config.yaml
learning_rate: 0.0125
lr_mult_up: 1.05
doc_mask: true
MLP neurons of a small language model. Each row is named by its layer, matrix (gate and up: input weights; down: output weights) and neuron, and shows model dimensions 0-159. Each number is 500 + 50 x the weight over its row's rms, rounded and kept within 0 to 999. Numbers have three digits each. A neuron's up and down rows have the sign that makes its largest values positive.
After each neuron's rows, "fires in" lists the words (lower case) most often at its 100 highest values on Wikipedia text that the model never trained on. A number after a token or word is its count.

L13.gate172:488458477508540523586470491414521494465532540436472541493475488650490518414543484516582475510524523522446516519505511511458494510494602527423512481518460426378596507471512505522523535549444369491456436511587405491467408485482495575549514459527463510522486430601489424465492451539521539550418526400483617496528562550455518493496521600485514544467477458528493512561468547504553494533552497585454466491591565448443438479489522457425609510504584488488533572512458454499437571468461621
L13.up172:456451463486398600440498471471490490463512434547454562503480499514469573572533535529525508468490506501481547560411404479480450511411537529457528551469429469464478487444423420524488602483427459526425488535528559528661570610524538483486459465526547439486508502574508472480507543508511494501509504503538529533568590581505511460493500505442442540625590540495561401456505398529424454536590545552447470537400534548545464463443494577608479474493438461476528505468487490542581495494421508
L13.down172:502516568447487461555578483529453489427483486459508453513477502512490493293559476403516523446495520465446499447555513446426494537520514444552448384526379491444499589617496441502523469448464536484454394561634575498593556505470489423570566521566464614512579501479527440417465452492561456457470507561476480530458451526487548455481488491493530561584430538519511469464483457491513535536480546603452486515465548492521464500520508493475527531527502496428515508528455463551420595503508546
fires in: "as" 30, "was" 29, "became" 10, "been" 4

L8.gate325:438480478479434529550580431464543467517413457447537427482452460506589485623461560461476405460497539496549539503576446488479412519475521532550492449451499568510517481472500436448439541501550477466443530506524441520530539453467461546496432540479480541543472520454523434466481475552512542494576512636503514552464496577405491470528497637516483532482467432519464451574427502530493422585504468516468452521395641485566489595449517516562555477628494416565544498514452433550506534424532519
L8.up325:492495522570490440440602489487541430431481547478567477509490393502559456499484552470498427459520465530480571473481515533466477432415387443471550438549551462466494507519523410447484511507420433409445590506563531533467418499492507550574424521576565460523534512558472512496501459545613571506532490561514466456476467537436533535499517593435522437477553473627418510427457516471474455411554520514485508565485500471485422438523458526546488469526584480538520485565353423588483554514562475
L8.down325:502533514492518492441537529484458512520508505488469448516501543514592439539501479369610589514499547539418581513467477445521374530530580552458606488469458470546550499460535517418537564511554496489502608597500444552511492525419459598530447524461471502532507479532507443484544497635477572433471474454506456510541406550515541414520531510500482435472445578471488530537556524533424438387512551492552452559553581501561446478464522554552424447452512472518516493529482425469435511500520641
fires in: "as" 34, "named" 14, "appointed" 8, "assistant" 6, "deputy" 4

L11.gate79:600463595547533508490593508498458522477425467517461405492546543514526521531506522455520451411491531530470497504443528587554546489503542498477524455438515535515589481574396552622543484565556506522475412546456562498542453526581495506540493531470528395460505520521471424480485429519493434485494508504467471456628533531432597560510445625526478489419453468535423587429589514405451516436540542564475476499474555499489534534520472407415537456557524419517499593482509579543568503529522503
L11.up79:500504550527583564425498565559573434575474533582503578524474451537410506475524489474574457445466484565545564533482484382478537445580525478485468520582529461526516484518474510486428468471513452551552430492489467536469562529400426440432500557527451510487557515456455508554452585468495436525492503499555550526616571469547363480505541483523448542513429449435492503458572431490525515412544405551488481439471525553601426507549473528482492559505567506466419445498514358564535548493516433
L11.down79:440493486467574449519522466485539458471542447502475405538471560518475532547549467430576558492555463490537552527557556551547518440501490481401477549608508527497515457425440494480430478509482423457537564463506462539540477550531401420510531581514469494595512519474504466579462574433533520485438609533469508462484446468537506539530428605437454534531503441521436589418485562456463615433509570520465426516429525471539495479481437500425553524328409510452470490516508513554542530568488418
fires in: "for" 55, "force" 6

L7.gate242:519468511575498536569474420462475519563561496516385527434491584547433462594497468468423503518428528518467518476480494403452561607461630543561460440594426476497430507512487593446459505504565418566495449576566480458405467483484455490425460531500488528536490530504483496495537457620594479480457508528448451477539548536529503404470548472542576545522613404434452475478477501545587454470495497525490540558515578527517516483523427506477497468546454462501481463580546478550460616477532532
L7.up242:520526552476444462547588425403479439515503466454525529546524565510572500501562545490457541519482512521461573441460504453575508508517517435535546465569470518505503498534479533621474582506511530485525469456535567433406544586441495510395542492488487504462529512437524395490472475460569591527392591554512505522478552514556459500529546448567550489560487448457520477425479600482609448626572589538471528590477531542471518396425528480386496559475456449500482540556561541521447464435455512
L7.down242:550572556412380457609544422519532510541451462494532498558538521458500532541512465418528501433539460524494622522568417455483511457463486531551465590551482466492461493554556472528464520500592479498496502536557593451608596500462560443535556462506544539467530449462469488476562491528455492523516507623540510466649606543489482437467492450536515415471451507500531574465520531561425487557535608545495409576494528508475463508405500510512498503465564459493512515517505439476356459503520493
fires in: "at" 53, "canadian" 7, "atlas" 4

L12.gate17:458453601416507503467461415450560510458553527450437501546527515558540398501473509471494469460476575449568504466546541522511507482423510548402482546557476496520555472517460551521473522516457459496538514479515555528486555547582426562405516565483441558500550524536414420514483522516570538489487531546499510502473583572446507536585515588568440443527514429519544542478518611464452482444512424446555515430527458502494496417473512508496503475573522558441480676448434477558615468464548365
L12.up17:481583549471519495516484498475487561659498508491485442416465507488488624472375482555603508484497493494445494542510433539444559509490390479501496447476494463562577460450536542459487446524404547415431537570551523567473473517447532403481494557423565508434567489511560495540512473485438350473527503382484527399489514508505524528540492560560525525476516523407468569532550531556514447543525467508437546545417565518507477501523497589463572450438557528523428535524502412473507467493456453
L12.down17:502511510532493524535518452551553467507532540479498420538479520568534619404491478488577584463425568459495563562528524523568615565464561616508488531553503452549509544483498523503413455510480477516512471420522509504452521507439509406518592546420496489483475524561485467476540458581476483535489562443474506491554625386512504460464465512518500530580470475457581568432564529481563536484491432548440522403495482442489490515478489539440664515557536549505562578598475484445408422468529524
fires in: "for" 32, "fort" 14, "force" 9, "was" 6, "forces" 6, "notre" 5

L13.gate291:528515436498574548476504521548480465526500487509452542469529549554498555452535450435490480504510368513507520410497550486497564455549473427491490492473460492601473519470518470440548553454433489509607462440546501439511509579538410477534588492429524480491592537544543374482434472513552431564540425435528510504570370563473447439469508476553502550533435423459465557500389431530499496489553559571505407459556476446610457522494487523490574516432465471458581555473534592588471500484495580
L13.up291:568468528528555470480495529488446460465532459473454453542490417522485393502443490373556388547567609554556539511511469382436499506481548517451605545554427492482450461560532542483441485530422538489535460554497613461471586584519474514445608492549538441609458512341599537503535490495448530539469509503490515586509519490500466551541475540521466573485477521480481580479413539548483501452476469449514453564542599515542514477435470478563471499526547443444527556502463464514493443511428528
L13.down291:525436525428477493490568403451398538553494391495450543520446430543564591469499528404553362532457546557487498545527452478429482536417536524463488575637463381564582482438642442516566481478542520499462493537510486464472498496531484535502492489510596514496519430482536444523588415499533526464569497472526529537548504529470457535432464515488515519486582492515530563488444485488573457470515551404527532535525515520424457483479382536523469524440451506481538504480518477532384499568542573
fires in: "it" 27, "an" 19, "any" 10, "who" 8

L10.gate355:588376469454488510497562505463516456496454517568494539476442441497575490461499485441569464517489477513452524508519445487426517559532496538468459462533562627496491509491563414537541554674376431560516451529552455519487564458460496508394437474499548552500542452523553401488449427494539593589510466349539514545412531588476446523506552628475534495441493464532449552453533572493475462470455531508516526572440484469446529439508453532456535515498508559456480540502520469527437529542521507
L10.up355:484434494464533517546578488533484578517494583498438528515433470539521514513530456563523548424434517514417501486532509411537453491440551511546567513399541484554473542437535535508446505596511481495524450547498474543424528491525476465474506490474443493559586451531543432452428442442521578490411577512594528494537424515523472446594524539464522493365455507473466493461483517453574515469411585534509612574516610574431591499508499472476502537547576511441508525576573555536448541602610525
L10.down355:482425477508437552501505509524569423468537550460460499574492452449496493574431422373464439504533415612492563499499584486462535480508444455510491585576447432487481446405564521486456468516512554450491518500583513506481623510512534504523470518484470499465488442566555523498520505487577456506505437477594458534535527613432386603521571481473536420511483519478523530422499467511486475466510528581483439514446562469492536508532514446540467568575468532590631533410551509518609440497566532
fires in: "an" 53, "any" 5, "anti" 4

L4.gate443:517429499541508554600500398480508468389454533418582501560539524523445521500510540376504557490471582531507484502529437538470489463462522551512552492501487483443452568487473425465479550554448513578453590572563463471493466537513526578585444466501489465455564452600534486473517527474510514404435436535531488601487498548533527524608458545564482525447596563572453471411432435464570353505577539435483458492442504462523471515516507409506517527566549492500426491527493437590465455515510472
L4.up443:429562389534590579534415514461449382473479549430435527502537460572584571501500549490529521477431558476526604585448451445498399533461438503541499559430546500445445459495511478396424522543489485495508570657531557477492502505542462542471506454487454547532455497530538539493469453456478505480476488547512469528479533538543481438565458511488585540459557517512527365518465421454530406548558494516455474440472541449565553480500530505466487426599574433481438578531511449491552513527557468
L4.down443:461474573502465528545574450510569491559450513469517477559540559495594482513478467343374518477586540498397401525525483565532442492495469491443497445416498497464473481480472497465545537492474461497485517476593462517544513434475524499537431565468481494478614463594514496435375473415486440438452512520484470541436499500581566453502555446551458467450597525532468445500597469495462457571591553533484429557465527471535470455523473515454477503530494450435547492387587510598502514508540414
fires in: "as" 44, "evidence" 7, "college" 5

L12.gate272:564480491541514532534474533427577340486534424504482453560495450447477534509500545386481502506404480560458527511450489501612406522510488517451458493537507510447532460448557516407442522528484602441548441530527582429501588513518482510550581543489581503484503412418534467484504510499565465516423476598478479477432529578421444471524580519416499582429464470531489453504443504486516463560556401551473488577458447549483543512454491451490502485483489625454487524546552511478462469453627530
L12.up272:540503554510519449531447389461486534495497524543473425494488481621589498485478437521562505463512517497527475548584419475448531513469432477513524431429612580477432466403604508511516497514466465517568453492590425418502444495511569514457531590452399548477547512491507462440492427472499539546437566470566475493403568492518488493617499430482529556565505511451551525531541461486524448553440570515505407519477450518602471394520441531404582501522457529545568521535435546465510577521546503
L12.down272:573497508452489540458565514466499422515508422502470499529467508510467560511516485440471470443438492425523574568584422539479478544546478470421556464517505537435464433406567539487501457543427524625535490427537530417514531487514380397525526489511501481535554491437475433500474568437575500514544580523563524491502553565508500530464624490471535518497448597599515565545479479475536517469482529557399421485525397614508364498458453530493495519430505408514560549505557449516440532551547522
fires in: "an" 66, "any" 4, "anti" 4

L6.gate363:547445485568444499501490317444536510430493504446445439601481514467574426426542509542554528473420507594519498527471449520454454488553532499512581602477471480472501553608484507432489512486546387559480500537572410423413626467551514417513532474583486541475549492540500521500560493476483485510464462509440476555511585498500414568570515641548496524454481461477493511497470479534473485489450537551518540484498503506561550511516558529480429472461505507529436628569450523555559529505575523
L6.up363:487511420511543466509469561551517482496504500473488456459494472467558538471525440456541633497498512587467559461545460512518524578527495521472559554539482569543457550539614485460538442536443535506411440520516475554531533414483507419517448520486503492530481471488485551457489585527527443423457555502470454576385506554569503511534434406529529567425481555553423469501488523569567528545579502557448541351554555585424468407576536461463495535542515475555507533645467553475499597576474494
L6.down363:488493505556452597468511538425499465538438553539442546563497486516504499499541409409402574495498531535514484531542511483460520479501523496472512526446628531478481501453569668501525537498548381519502440474506596450453481493438429475585506487567467598513449485521426541449519508446421513539377485532501464470521430477578458531547554554545454485481485464504553521515552556481471544454555550551524474452398377543518571602556456458513539526429484460425559546506604477526478444502540475
fires in: "an" 50, "a" 8, "jean" 4

L14.gate252:443432509475410510490584486431451494539592467458401528550583465533436559514499471444583533454475484487480488486445558525549564523508461468515521550482460466513441451505415518532494525528457610531600529513521478505482428466445415545532582500575529584548580497527586471499563495492383515503560484445523603556454630531433446451539444495538570511583499389467452562500519533457489547531520459449560538532444529460498527442438480520452519545483449469517509471601529498490573547497542636
L14.up252:475420498414571527511615455488519538516528471465435426470422505593468475516514555561537505602534481516542572465533530475467357455604394608534443528580452527535476419532519514386455497496499487548516492502504514532460551492544510423448454449512509489501495487465447520464489399514514433491562503523521580432442500597492470524473526455562461551529373487520541483450484428442419473530512556516488455434469514507431504528496490577362602577539482497497408542507467497546515481470445508
L14.down252:547494498608514489432590464498434651495456459552468551547484559495523585518437415603576501551494433490562510639521453526426467479557470515426405457592483510539513487503518496476506521501554530519433484455521495502488429442447435495461511511535469445351538432480547557472453542558554500496490494533477406554574520601471483523587587525539499510550417516511474514568504509522552470444485540494548557481454573523483516591452519520441519425503466523443485520461488490540604460541524590
fires in: "an" 37, "any" 7, "behind" 6

L12.gate177:545477434499456588529497397412566539499528480562476566620515508610513505526419454436487462426487443498523566462424447553513438537561426544400472473566398488620477409434483541449431492444515517470526481482478504432511518504547484474551538469435565519353584534424471540568462421491430561445465452532564504492552489485540510502471476506525437553459536522524513452472530514501511503427509527452406464424488546531576564430501441501415493519485479507491538524571446555474483551477515585
L12.up177:568478468460509584495498407492588530670489498542487523564541518495489465535399467517584428506479392518418546487471514550553381432549507424472495590470434496543494503538587515478526491448471449474413539502447497455436499529602477470545496548519434479524581521532535466566513429488495526492591424446523444552514457593457426580451456492543528506358433504505519477466569514496495500499519441508485487453484546490531476434542417552504545484548434540480445539476602424462547463555530499
L12.down177:488532571482569415535447520482492485498498528455544469536464448531555509430525485414476479584457600620508505545534438569483535491511516491409453550455548567418516422597565419470570406522515468530564455436469510525460477554503395533563520508476437512495464501551488604504422627479453420486486463561468539516573478434515520480510514559524532509520563572627376515438526448498481545442501491574454546491556563429483426426504510493563499505511560462487514534607509478547517522475558464
fires in: "is" 13, "was" 13, "would" 7, "for" 7, "without" 7, "announced" 6